Part of a small language model's weights.
Size: 13 layers, width 160, 5 heads of 32, MLP 640 GELU, 4.98M parameters.
Architecture: LayerNorm before each block, no biases in attention or MLP, untied embeddings.
Training: a variant of Muon for these matrices, 194M tokens.
MLP neurons of a small language model. Each row is named by its layer, matrix (up: input weights) and neuron, and shows model dimensions 0-127. Each number is 128 + 32 x the weight over its row's rms, rounded and kept within 0 to 255. Numbers have three digits each.
After each neuron's rows, "fires in" lists the words (lower case) most often at its 100 highest values on Wikipedia text that the model never trained on; "fires on" lists the tokens most often at its 100 highest values on Wikipedia text that the model never trained on.

L3.up349:148130162134122156166126149101118074136139183083113140130171166082148103122093093096127109123113149126123129166112139126182130128076157081108149102134122169125082144115133100134091105091202092132109168123099105111108154113135094087117116177095181066100106111106129123128165209073176101167131053077125138177124124157142134079115103134051135123124117111137113159157181174080121145103167
fires in: "the", "same", "second", "s"
fires on: "the ", "The ", "same ", "second ", "s "

L8.up75:116103102106121144157123138143090102090152167061121097168117141124171091156162199091187123141146085121180110177142130134126110076118087153188184089097148122171130091149123115115102169146117146157068130183147130079120103183094145093112168106136090091199145132113170174129192071122115092161133090161084126142139108131134132174126103084113106155085119106124105159114134098065083152092172
fires in: "an"
fires on: "an "

L3.up9:120158139139144130139146159147157096204124165140156139144129084157135154064089185142096141122179073076145102119069174139129149157182062111068121151142114161159127095121085172109163168153097110154125082161167110114125069153061131122099157059142124097138071113149128117156100090122129136111168109131181109106185182126155080128116096180101126132126077111230100132132075178107097135122125
fires in: "he", "n", "and", "santa", "atlanta", "also"
fires on: "ant", "he ", "He ", "N ", "ost", "and "

L3.up589:090101136170150124044176123111095123070133123071151133071095120159113151029088138097173153159126070104150155145113109127092156151100082164209130156112089160200191116143059145104089077155045112171161110157148096120095139088121135111131137142105122124127110102130107114128143156148121105099182131174122155144138092170126122066123182119128121101086157145152078137099098150161187124120125
fires in: "of", "to", "and", "sir"
fires on: "of ", "to ", "and ", "ther ", "ir "

L5.up52:196129124111076110100175086191141135127148139167082151093114168126157131132068150091155137164106127092107115159185144095155127140127168135087109076140118109136128118145124177070084149136123095111106175095174065102112161187143139151118132121159123155146152066145173171131154142065131126149130092149162159102130175173114125165183127197125170098114094074152138145077090172106089086118119
fires in: "by", "of", "newport"
fires on: "by ", "New", "of ", "Man"

L4.up525:064164128131119118097155100144136157109126098051101144132160190161079042173143182146158121162159054112091111166118103099103055152154118195130122159097108150150099112131113062104163106140101107126144139085140173121140160112149131134114083132173133184192130193134147096094123134128154133106130136116190095128172135129129137144127154141122119105128143114169087129091089179160084085117127
fires in: "of", "swing", "swiss", "switzerland", "swa"
fires on: "Sw", "of ", "pp", "for ", "sch"

L8.up371:093214162096113207090166115142133102092102208087121119091110180167149166095165093073128140137129180121150112109113100138081056122131156077136097164094117149089159098081064099074093136087140115164131068162109160110150119118098141136134087134122139038165079129158171153157149125094118122197113111132143140085153124086154119160119123159110090132131127122154113122168121142105151153086152
fires in: "and", "or", "the", "married", "de", "palace"
fires on: "and ", "al", "mar", "or ", "the ", "de "

L8.up578:149135151134158062076151083113084139117104161131107185092161140090164160157043134166185143099066095137089174118164110165144159063119127129147157140116109117126161159128122138105161089191118113095120164139076179128154129123097069122149141127141118102114135110091160184105085133109157177157178128141097200149057107138090128141098112148123168136121185133124132110129157150085184141167115
fires in: "and", "or", "rock", "rothrock"
fires on: "and ", "c", "or ", "f", "C", "emp"

L3.up578:128135144115079101113127069104142162085097117196152089097131138168156092137139121126160164095125124097131163125146168186073140151093085126167113116140146125154139112164103120034161150139127125121098200098114103056080159147155127133115136165170089155095128176127057089167130114164162094165178118091122139114124168149158156103127108188113109134070111132134139141155118167122128080072098
fires in: "of", "in", "soundtrack"
fires on: "of ", "tr", "in "

L5.up242:135155178135128119160160158118136098142059121127154104177118096128108107126080147099117096087154116147104131148082079136161141078097138071192100112142163081106122137119188101110116136148114090112081107096137133158134089105120196137115121083167114136183206137152067121112140096153185122111136127119120161121142114105168148102150131215003113126130152099161163129086149097115100115096139
fires in: "at", "attended", "of"
fires on: "at ", "ended ", "of "

L4.up501:142171125148070100099098073164184071117104131148143125176084153138082160076115119145142126088140149134141100119106217183163130111168150143087088106119154170135132178078112137062108079115089172117134100139105117152141189147135153133057176099115156130193117138128101060140120151132110112056127132158159130189162079127109120125145089124133163092132185134160110099062147073134140156126110
fires in: "of", "because", "are", "some", "that"
fires on: "of ", "ause ", "are ", "ome ", "that "

L10.up419:141148129157154206149102140173080095158155129063114050097118158129176161113130186089108101161154177147072170100101111146136096146168076096136187133144158099062098154125068083132124077142132103086096112128101106128115090127163140168107156114073169138142131116131132138107123184104127116150133078137097145100140106105109069137125074130087059156165140112139136109182063141140131159106065
fires in: "a", "education"
fires on: "a ", "E", "A"

L3.up192:151118151168121178105077110136115112172149106052088114117142123144102116157164158095163141119131187119120121133118097139149141147152151157172088150184142121100123148090103140145127101145110100154186196127077104124137121069106152182107079113158108162159131111169150148155105103170095158087174122097153202092111095139138128187101156108115117100133158058113104142179219155104123152194169
fires in: "to", "and", "of", "or", "compositions"
fires on: "to ", "and ", "posi", "of ", "or "

L6.up552:173137129104164150097144147136101135150123113114139140089072114106138097209064097127171190177167144087167098148145110130111086086085149105175130177162111097141078134138094164121120111106147140098139082191078127153176178175130164153079170104127114137122134084110163147110146132091137144141133115140132130116135135105094078158108124095103136123165210119049119133122149168091124204098208
fires in: "as", "appointed", "the", "an"
fires on: "as ", "ted ", "ant ", "the ", "an "

L3.up476:168132104094122083130089173138132120105118172098095127149114177094143172106099134170180163022173168108139085143121082157130084132125122126080154130149057122106119065107181135147135102128112138158136086151106137110080092108121095200153205175064116143178143141130143132100099146159121178172125114104157207145190115149157155116175103124138115130170109130108134116138142094125174114074095
fires in: "as", "of", "age", "end", "chart", "it"
fires on: "as ", "of ", "age ", "end ", "t "

L6.up25:116143182164094101086140146096150113072094110169154070068144125175164123139126124113157141115130102165091094114135201113128120146179107171173096093142078163086199153187109114111138151139110119073132138155174097215098141129142103074093163160125112121183125095120126065123161107194167158131117174121117155108164087173100164142153127141124143116118080064116148108128122154154083115173159
fires in: "to", "would"
fires on: "to ", "would "

L4.up78:136121127058082139149140092132101124076112187137152118068073093145199105160141159072213095154115073161113125074143169128091120157130127181177086139160129081163118153179050127120147162082144067147109154120154090179115129131179178146119156112184153151113118162139134087147110125139124167140118109098103107152137095136139182175125078113111055147136084097124089117139088147085123110104083
fires in: "in", "of", "serbian", "japanese", "the"
fires on: "in ", "of ", "4 ", "ian ", "ese ", "the "

L5.up188:133138184122075120140051133131137084115090129151127092077114098146218097149122073106134135148063134151124148107089172112133121120209072168110147124134156139173171102153169114173138139138135145162114112168138070129120139086130137095080092097153168085119127084132098129177182132138135117150111131105104176069127104083103119125121162162185096163159148085122174137154182129146112131206164
fires in: "to", "would", "and"
fires on: "to ", "would ", "and "

L5.up517:104186137094154146114124143105145139114093203143096103126083120155097103155144154130115101120083108116078126151164136148111110079161117125116164077078118179077121114112065143110100189175099111098159088182147190096134120164090152114154115146139113127118144140162160153099128102151091110174132196102093084054077102171087124135092096089122140154201180161134128140087138184153155139120096
fires in: "in", "and", "or", "emergent"
fires on: "em", "in ", "and ", "or ", "In "

L3.up472:129086160131142136124145143140092128100097154099149118088149110124100136127048214135153084128139118214153169104122130146075084178122191117071111135118109109189159126121142087080114114197106156140135073064133165134108090126163127164131089138129125088130118077115146105083160165153152104090167125156143118138135054132178145186148159135116134152164134128123114183152149145097113100092133
fires in: "of", "for", "on", "from"
fires on: "of ", "for ", "on ", "from "

L3.up157:130149096156094160120132107127097124154101171131163121121124202121050131056152188112175094159072126120082119113127168126146106103164142086077141123184157200117103134112168102132124127107090153137102071103106111114109182146128062175137104121114100144134096083186086112113099135136097162133130109143167120162076110128077122182193119156081115138116163100188111134175167101095180094130090
fires in: "of", "many", "some", "few", "the", "other"
fires on: "of ", "many ", "ew ", "the ", "other ", "ome "

L3.up399:156213109135129176140127086122170133218144099122175175139111069124108110144102139166183173123184166103108100129136155124133130107126162108142089175145132157197163145103092104146130099092147099109138146189115068125112122086170136211096153126155178143141181114093174134136111095165132094093184100158130117076156116158138127103110069142116128129150108142094047114116159111155096155175125
fires in: "was", "been", "were", "preceded", "succeeded"
fires on: "was ", "been ", "eded ", "were ", "US ", "L "

L4.up380:111117142172140159124162054138117167087156109097215152100137083145156143133108170158177156131175103094051093149074116106139127085123157178107155123155092112175127119139175124135145087138031138146135094063163112129130133133096179159154114142139176107132189107141131104117167140131121069092137109104124113148107121112087109159167110155126145134149158123162158109076157082123122090153125
fires in: "of", "to", "by"
fires on: "of ", "1", "0", "to ", "by "

L6.up131:069225160086120133136184071104109138180130191088096129116109075096157143106120170116085118141141123153140203156128132129113164172125238130157123141094135091117140107090164110125132103169136119170151162126137167133136152118146125115081117131101072093143148119127140181162130093139117074189069120137082136104137105150157174154145115172131089141127148070125122140167133081102106135080091
fires in: "of", "de", "on", "killed"
fires on: "of ", "k", "de ", "es", "on ", "en "

L4.up261:168140095098082161151108144160119116176092148090122147111129139183101149077124145155135150101113180119104130102113172097174084139159091125127119107148142208093151112113100093114137147106143154173107156110132068101123161136182110165092107139100154201134121096101100040100134171132149131176192103122134096159207148138099112120159081048083155162149125109135141180185114117151227153160098
fires in: "some", "most", "all", "other", "many"
fires on: "some ", "most ", "all ", "ther ", "several ", "many "

L3.up347:109150116103090158133118069179092111173156150140097101107087089108168121139088142096113117105131120153156124111080152150093110093145167109163088201099156104100104113099094096139092112153128130120106097141119140150116124071143153229110076139114188150102163134166132115138112119136224127152149091126074130095113204175108163119117135135103123141131103156101122150076123152107177112068162
fires in: "as", "of", "a", "by"
fires on: "as ", "a ", "of ", "by "

L5.up190:190191088085102126080129209121105106110118127138174205102135092157145120124126060121139155099172116082121110143158124201135110133177071140124155090107158114152113172106133136139123191142102096203133115163114102147152183124127137071071135134093125078106115149189185123122141141109127063159101125121105112162083085136157125104145163118186083093129070071117145095104109062127166156125168
fires in: "in", "on", "after", "upon", "to"
fires on: "In ", "On ", "b", "After ", "on ", "in "

L3.up326:060139101084118151112128047055139122170073127109128143158143129133089148167132123152084140103161125116073128117156161174171130108079164105101192146153105106136072101119124157132096105140180124138131134136115105165153103165112171132115079171127171144148123134143129092220109135087127120104089094150158129139118204133136134115138110216169117129095101093147191165113136068124141071146183
fires in: "of", "small", "radio", "two", "major", "prior"
fires on: "or ", "o ", "of ", "all ", "gen"

L3.up56:114147118138096142121071162116118113169039107154104096198093146153077125094146140159112129130125125134113114066126138115062125119118197152148095100091141188128164105141155148102073165110137110155114134125153186153117151124165124172121120148139160184142143149109128121132126102136129112155142058087154121154099130127105106152169144177129179137077196096212140100162126077080093092164119
fires in: "of", "political", "different", "six", "major"
fires on: "of ", "al ", "ent ", "x ", "or "

L5.up582:161169129111047157162157130121145150170120125132124123084143092099180152113153190105178115096171130130130115122149117104165107172146160130216070184111128140123100095061138178119095150162087098107112129135039088126074123133123158170128122163136076047168137120153112177155174096100099129151100083152146141114156142117097157153164110117103140113143099059151125087116085133156157090108109
fires in: "of", "at", "under", "by"
fires on: "of ", "at ", "under ", "b", "by "

L3.up216:101141113137213096087147154044129103108116117123159115089104100165114077091130136056113103097157100163112151116098202164115106167132168075121061171129148150111097105153145106087150110146139135131105136105113128189134113164153155101070139176104139122114119159118170144168158146095151153174129190102119114121116132169129100147122146174100097118176124119157167199126112125124119092152132
fires in: "to", "by", "red", "ted", "order"
fires on: "ed ", "to ", "er ", "y ", "in "

L10.up523:103129209131069135074119158161094181117089169119143130223120127112121141128159122175179102087123183108135064140096130117163127144129131126094139205094087134199137152063087117134143130072140095045123145107103162096128084158132148109057132103105131106148133135166078137157138167165141099189138080158107136152143074094092140126189128124148142117118135124111117108138161088110174141160128
fires in: "of", "all", "and", "for"
fires on: "of ", "l ", "and ", "for ", "t ", "ld "

L3.up40:126114082102081189110132121125133146128082152133166077172133143111069141154133179147144196142089158113188100123099109097129079109138140126115121159180133094158081170136125105117115109191126114181083141115158097119144150137136065194149106134101093085118133125075078093068137110130147143116092133193178173183173115149135077157140168177085148111129090121128098120129145173139140114170130
fires in: "part", "other", "of", "psychological", "some", "pennsylvania"
fires on: "sy", "part ", "other ", "of ", "Sy", "ther "

L6.up476:096101146105115159099157113045121162137129157162160131144160125127128091106112171061150109045135120143165144123100129161124104086132107130152077135125077105147156159171102117128149156171136086174125137115115140123111091223175120152125116125162154113118117191172112080194123104181120172154076091127113116107183140124103123147122075133113052110106132131083177158167152134151164151111108
fires in: "in"
fires on: "in ", "In "

L6.up595:165148125141103127157124048176091108118147139104143186163036192157113138112117116133147135135132111135094121160125154132149095164134128129130086122168140092217136130112128095099143129081171125139102177142085149156144107130068112134159171128127134149138137146100070123106137163091093139153167130151078099112117101103188150123105084090136155219115122159145175153028082136154091149138070
fires in: "was", "had", "is", "preceded", "made"
fires on: "was ", "had ", "is ", "eded ", "made "

L4.up385:133210157146148133143162116122115163134114188152154141124094140072161126145092165089089126080109084096149124161104182186168125146137145093063147159132148141087160088097109188100132121147140121069072112081161138128146096071105131120140116173169129094153118071161159076126108089119128086145134116128161119087065065148116140162133089136139124136153111135223120182082121140118094120113133
fires in: "m", "who", "mm", "weeks", "or"
fires on: "m", "we", "who ", "sp", "k"

L6.up38:104091151065127168093111118128095086175159133088137075102102072130156162141127197123137144119050132163124082158088179095114094139086151144142109123100119107096109136137113109066121177185117069132138146066166100143165135144130155143146077110098118111145079142115087081108148135129080130155117144173141145132162164129088106056200178156158163128150134117123116180135132073161164132116155
fires in: "over", "in", "commander", "help", "for", "won"
fires on: "over ", "in ", "and", "p ", "for ", "won "

L6.up187:117174170137130180199115145162127116149139201110110156115126144130130091129093075091108106113113175097130108109088142150158120116123180119138108208120133160142135144110147129076178092050180083109128137118111104151156092106119103060094071142135063063138117144159146045142142150109104140146129111132124108120142105177124089117085099108137148149166161069149103079163201105097143122113099
fires in: "a", "the", "world", "number"
fires on: "A ", "the ", "a ", "number ", "The "

L4.up251:134145112152145156126150128137111082146099104142147136134146131053146169114055185136212134134123038153123124137125164084134143100122138252158132068095117102134130137123143100122117144106097094102131151117149086134114148089177172192102135155098122180178147135126141111159147129123156126153107136166073177119147165148172190165150107101123123097135142126158087141158183141125107065108145
fires in: "in", "of", "by", "at", "eventually"
fires on: "in ", "of ", "ev", "by ", "at "

L3.up457:165129122164112124161118181104198120130112160131112119135115185130095111156137131148150086152173142154130132121125066144152101156147136068069142143121164065080124094110144190139092114177128120135125114149098118112181154096109165155109141063117135093169056079171158099146119104135094131136058099128079097152189158122108115080111100140163172153119169074120109167130125076077107066091110
fires in: "but", "and", "as", "who", "so", "when"
fires on: "but ", "and ", "as ", "who "

L3.up260:139097083152098099159085138129123177198126130122152136134117111116129155163139106076160111124098177100182137086152154166070103129136165107078128099150184144108117088132080169075133096138081159156130092193090138116083162157124108115211146074134161092118213165124115118114141158131074130182126180130142142124100092156099111203184093158160076153149117142102099087170146126143075172161114
fires in: "been", "be", "was", "also", "still"
fires on: "been ", "be ", "was ", "also ", "till ", "ently "

L3.up430:132170126215043169129135059140075090135095130129159082118136155147088129090166179141131139141058105150106130060164144184150117100159118152135157161172065089166155185159203137137104137145115104148162139162106107074101123098120185118063099158136121098141097119111151065124125163153121117080145140101106090141128090130121083165166096073157113131133108136125166110195107132138121103126123
fires in: "a", "an", "her"
fires on: "a ", "an ", "8", "9", "y ", "her "

L3.up211:096113075137105113092116193100097194150087147094063066126161134140091104139099103094130077125117088067172100167095089148168160129137150104119175204081124147066123099162137132116124125152098124138094137115122101185155131124143112104093092145106141101128131102129158108135126141146133082140183142145111192141136060148076134122196153138116152185129115096155096159095176111120202100144157
fires in: "of", "which", "few", "and", "these"
fires on: "of ", "which ", "ew ", "and ", "ese ", "or "

L4.up423:138175118129170154186109163160154147180111081194092132105137119128114145114166135095144084168117139130085105145080140152250091148082119114138121114132116078139136156109118134082103138090177096156162126182113135134075086118143158176086129106181112112106145095125176127130083130118113127137125166115171123075177134109071137158168089136117111118154059171118168089164157106175105092054143
fires in: "a", "outside", "us", "code"
fires on: "a ", "out", "od", "ad", "US "

L3.up249:123112155190116192114119100138135167098121143081217124101142138149167061116177159114183125094058180165149185187076130099096149139049138166119148101170107122074099147150124064105135102135099105150147123090078100127080133096128153150083128068118133111175168185117156082114145173120139120109187121138149116117139153126156162143094095149144106146111150125159205071133068125103138147123124
fires in: "the", "served", "a", "an", "of", "well"
fires on: "the ", "served ", "ing ", "a ", "an "

L3.up446:132112116119134153099101126077125147141104127117139147105093115072104109182096186123173101194141131157092107109159123108179105127103170101098173114124093117133139118111197103095136134138127119141107064125086138164104159169187125112220135147102101147150119155117112150174120135132128103169100138077157115129142132159118132107147150176093144167170149128121046153082152098103132111063163
fires in: "of", "s"
fires on: "of ", "s ", "op "

L6.up600:151149135186131151106137159131143103120072154082102142166197142097142164124164096151175147139152140116071103136072089159200122102083133135147125105155122115133119141147124108068121076148116176152093104104161171124096081101084168134134137126147087073139119234076182153177202112104128122126125092110118114136134113173159127105145116089115140177130149045132139097098153128107136138116203
fires in: "the", "and", "based", "opening", "s"
fires on: "the ", "and ", "back", "based ", "ing ", "s "

L5.up55:152108055119047077113091148129109106208145117105133196138099132187084117133126165096151135141147133117116136140136136115172070132167094114116171131122170134150133109098066132155116101131100140107107097145115129088101206122150093166088123085135126160080098131115179171148102102080091054119112056113141078189144103182129133157168106180153167129117113121128129153175101130150169128048182
fires in: "a", "most", "as", "only", "w"
fires on: "a ", "most ", "as ", "only ", "ely "

L8.up585:136104104136109105143163110197081096061104171152148130122205193092112150153075127112090108145102152124095127133063078114084075057106145149154129169071129136061111102164077113086089101154142091186132133117118153130109132151108142143091141109093119185129130106079146134082150147078119084116150143158111152144121136148086160125195109115090135173206117130177139154092085104126177150130168
fires in: "other", "same", "some", "following", "this", "small"
fires on: "same ", "other ", "following ", "some ", "this ", "all "

L10.up22:125187135174179155131065063097101170146163068103080100102105157137099152116181131045131119143102159146049125130065149055160140130101074155098165168108122117139144147163122113179090085146183141135114119145086143155091147136092162077079125132131132106096147124122114153070173125145151118132140069124144122113177094155085150122108071146136090144131116116093156123170136107136113174100177
fires in: "a"
fires on: "a ", "A ", "ad"

L3.up77:144110149058051107106209129145204109122110160206171076069193125137138113146131162103133159093179095134149188102056134157156137078120121131111071153163202075111136095114078101101142143122143111138089154125141119110095137086096189161146150099113145138107163102140047130117125114132171192153149143131093139137178148124162124168113089144119075095143102124154145126151106091157082129125134
fires in: "at", "near", "on", "located", "great"
fires on: "at ", "ear ", "At ", "on ", "located "

L4.up440:109154125085153163102198099112113098127087186106154084144153105131154128141109129100124104192098119178091124114097145102108137097087066139119076115172116138153141160116160159089142129190066125135124067129132089161142158084131110096112146120138132077166141114156146133137103105163116119152132207167086154101137154162121138092053132142181100179172127100105110192123146109099121089142158
fires in: "to", "left", "help", "in", "took", "moved"
fires on: "to ", "ed ", "left ", "ing ", "p ", "in "

L3.up388:136146134165067160155088074155071171063137169100176114042110170179116142130067170055174086158100147155170164119112135125191087152114092134104122131145110087104158159144102130148079054148125132125106135144122086145138150120167166138172139135155144152125095151154176095129113095128124072191194115097119157146158197107155131189130120137092137093125165174195089146176139060103144135116117
fires in: "other", "than", "over", "all", "some", "one"
fires on: "other ", "than ", "l ", "over ", "ome ", "ne "

L8.up146:187091136127098172127062112130135100131116134067129146130211125103100111123122138091144133129084108178101135152122171131146172086092200127126175188120113114130108133152123134134097139146103122165140146168127147137157068112135175136103160092169099139121178172149124123110115164104129067138199118063152131131119090087109090167065115117154075106124193146172120114090094049076095174100139
fires in: "an", "florida", "flag"
fires on: "an ", "Fl", "fl", "n "

L5.up551:150158142122101148079108144185062112133107194182104137115158155126134155121105152155143147100121088106086180183115157143169072156150165170148093135205065084113128087157143139118106157113109152132130157113088155172140123126042144172073134110120144149135075117085141063093109100124123149122144101209135185118157083151103162112171161115122145113147104115168104116114123185157096118100104
fires in: "as", "which", "end", "of"
fires on: "as ", "bas", "which ", "end ", "of "

L10.up11:119115125066142116067137106130083112132095142112152141138108123121152122174143172133163123205081088169166100145142146131208177149141103124115118081123164118129039157158143122148158162175110137178087128183098102100105189157112192162096101119122143121101166171158131149112109165177073117130115086162133078164124107082130091096080132094138099142184129106136174121087127126039156148152165
fires in: "an", "known", "used", "able", "well"
fires on: "an ", "known ", "h", "used ", "able ", "well "

L5.up369:130126105118144120095153111122120070187099165154170139111175079102103080113117108070154150147101138074161094107066132174158158088157089169160123160103142094103106137122100121148074133106132091092120108128147103144115142162083112254102164131134114135205146085170127082155138130097085116105152047129151137078139169131129121119152122164117069118116132106143129112141102145082135115090145
fires in: "of", "at", "as", "on", "near", "son"
fires on: "of ", "at ", "as ", "on ", "ear ", "son"

L3.up434:154154109147088101114101130100196130118134166156103132155057156156203090089121194147121103119129068115172127146155115078121117196116054169104174160144053118157147206163124088147125137087108125157101114106132094114140113113084128083142158145103148147144088125171075144141142121128114106116107154170128090119138140116118123154136140141145105084120131123150118137163114162186090211128058
fires in: "has", "have", "he", "who", "had"
fires on: "has ", "have ", "who ", "he ", "He ", "had "

L8.up335:131127125088101212078114120132170154117122158067124172158116112180144067141100191168111116094170188183168131138153198118154101110106141150180168090137118112089104167095116112125122107124099140081081133144118145111106133106088092118121182077150160137145134132141107134125209139109117087116126097191193204146138116158154136142131108152110085119170120138134139141110210096158121143130069
fires in: "has", "have", "having", "not"
fires on: "has ", "have ", "aving ", "not "

L3.up109:133121116096180130117170145138121094122128073179174134025109143102102131178161087151095104148157139206115171137072077122137108048121197134054149137100139119094176160117158142107156092138152135180115105136095167135127151155154106067138077083107098117137153187166120097128090146103142091193174136156117083113116133129135076139129147162134089087135122145069168205149152129147082127151093
fires in: "to", "there", "from"
fires on: "to ", "from ", "there ", "There ", "7 "

L3.up353:107125101118114154192148167124134063139145130124162108137119118139135112145143141153158152126163154072119175105091123096166136072087089101095147138157083083136058145100125147182127068161119199097092063157081117142118175089116125187147181134101076089132074148195097167125103105138140133107155132134160104146158090155062088151111152118136116110110150109158126159177131125151227150082087
fires in: "a", "part", "as", "wife", "party", "wide"
fires on: "a ", "wi", "part ", "as ", "ty"

L5.up98:179177136151157125124142074061161149111117086163099153117154116180121113122112120111109176099099137096111147189100124117101139173141173114120086149095173169106048170118162162089095190130098109124113152089126100174142138100155102143147142130175091144173120105160102092105122145023096135150166079109154084126104122142128118135093131170117148133194172110048129180139125117128115126092037
fires in: "m", "mm", "hispanic"
fires on: "m", "is", "to"

L4.up382:155078104194125132166111073126111141156152121132159139177098092137087148138145179105109080119141128149139158096124128138163051129102156151189131106096103113137164080089121078105110136108134149111163156217044192151114095146146133163170145036164138119171088118138089164182154088127117093114121106159165116110112085141122142115123100127160113153119134144153134130090036113096112095135100
fires in: "been", "also", "not", "was", "as"
fires on: "been ", "un", "also ", "not ", "was ", "ly "

L5.up419:102166133173098141115125144141098102194103148135166078128111182130191134112160163152133081171088166112163145155135118111092097137120178141072090128136076115132108104148111168131160135153115201109136061202074092095112182137137159101098177091119133118150162133124099127142154164193144134118128131184115146106179076137122067124085129148119171119094127142112138137128063101124087186108175
fires in: "was", "as", "also", "he", "and"
fires on: "was ", "as ", "also ", "and "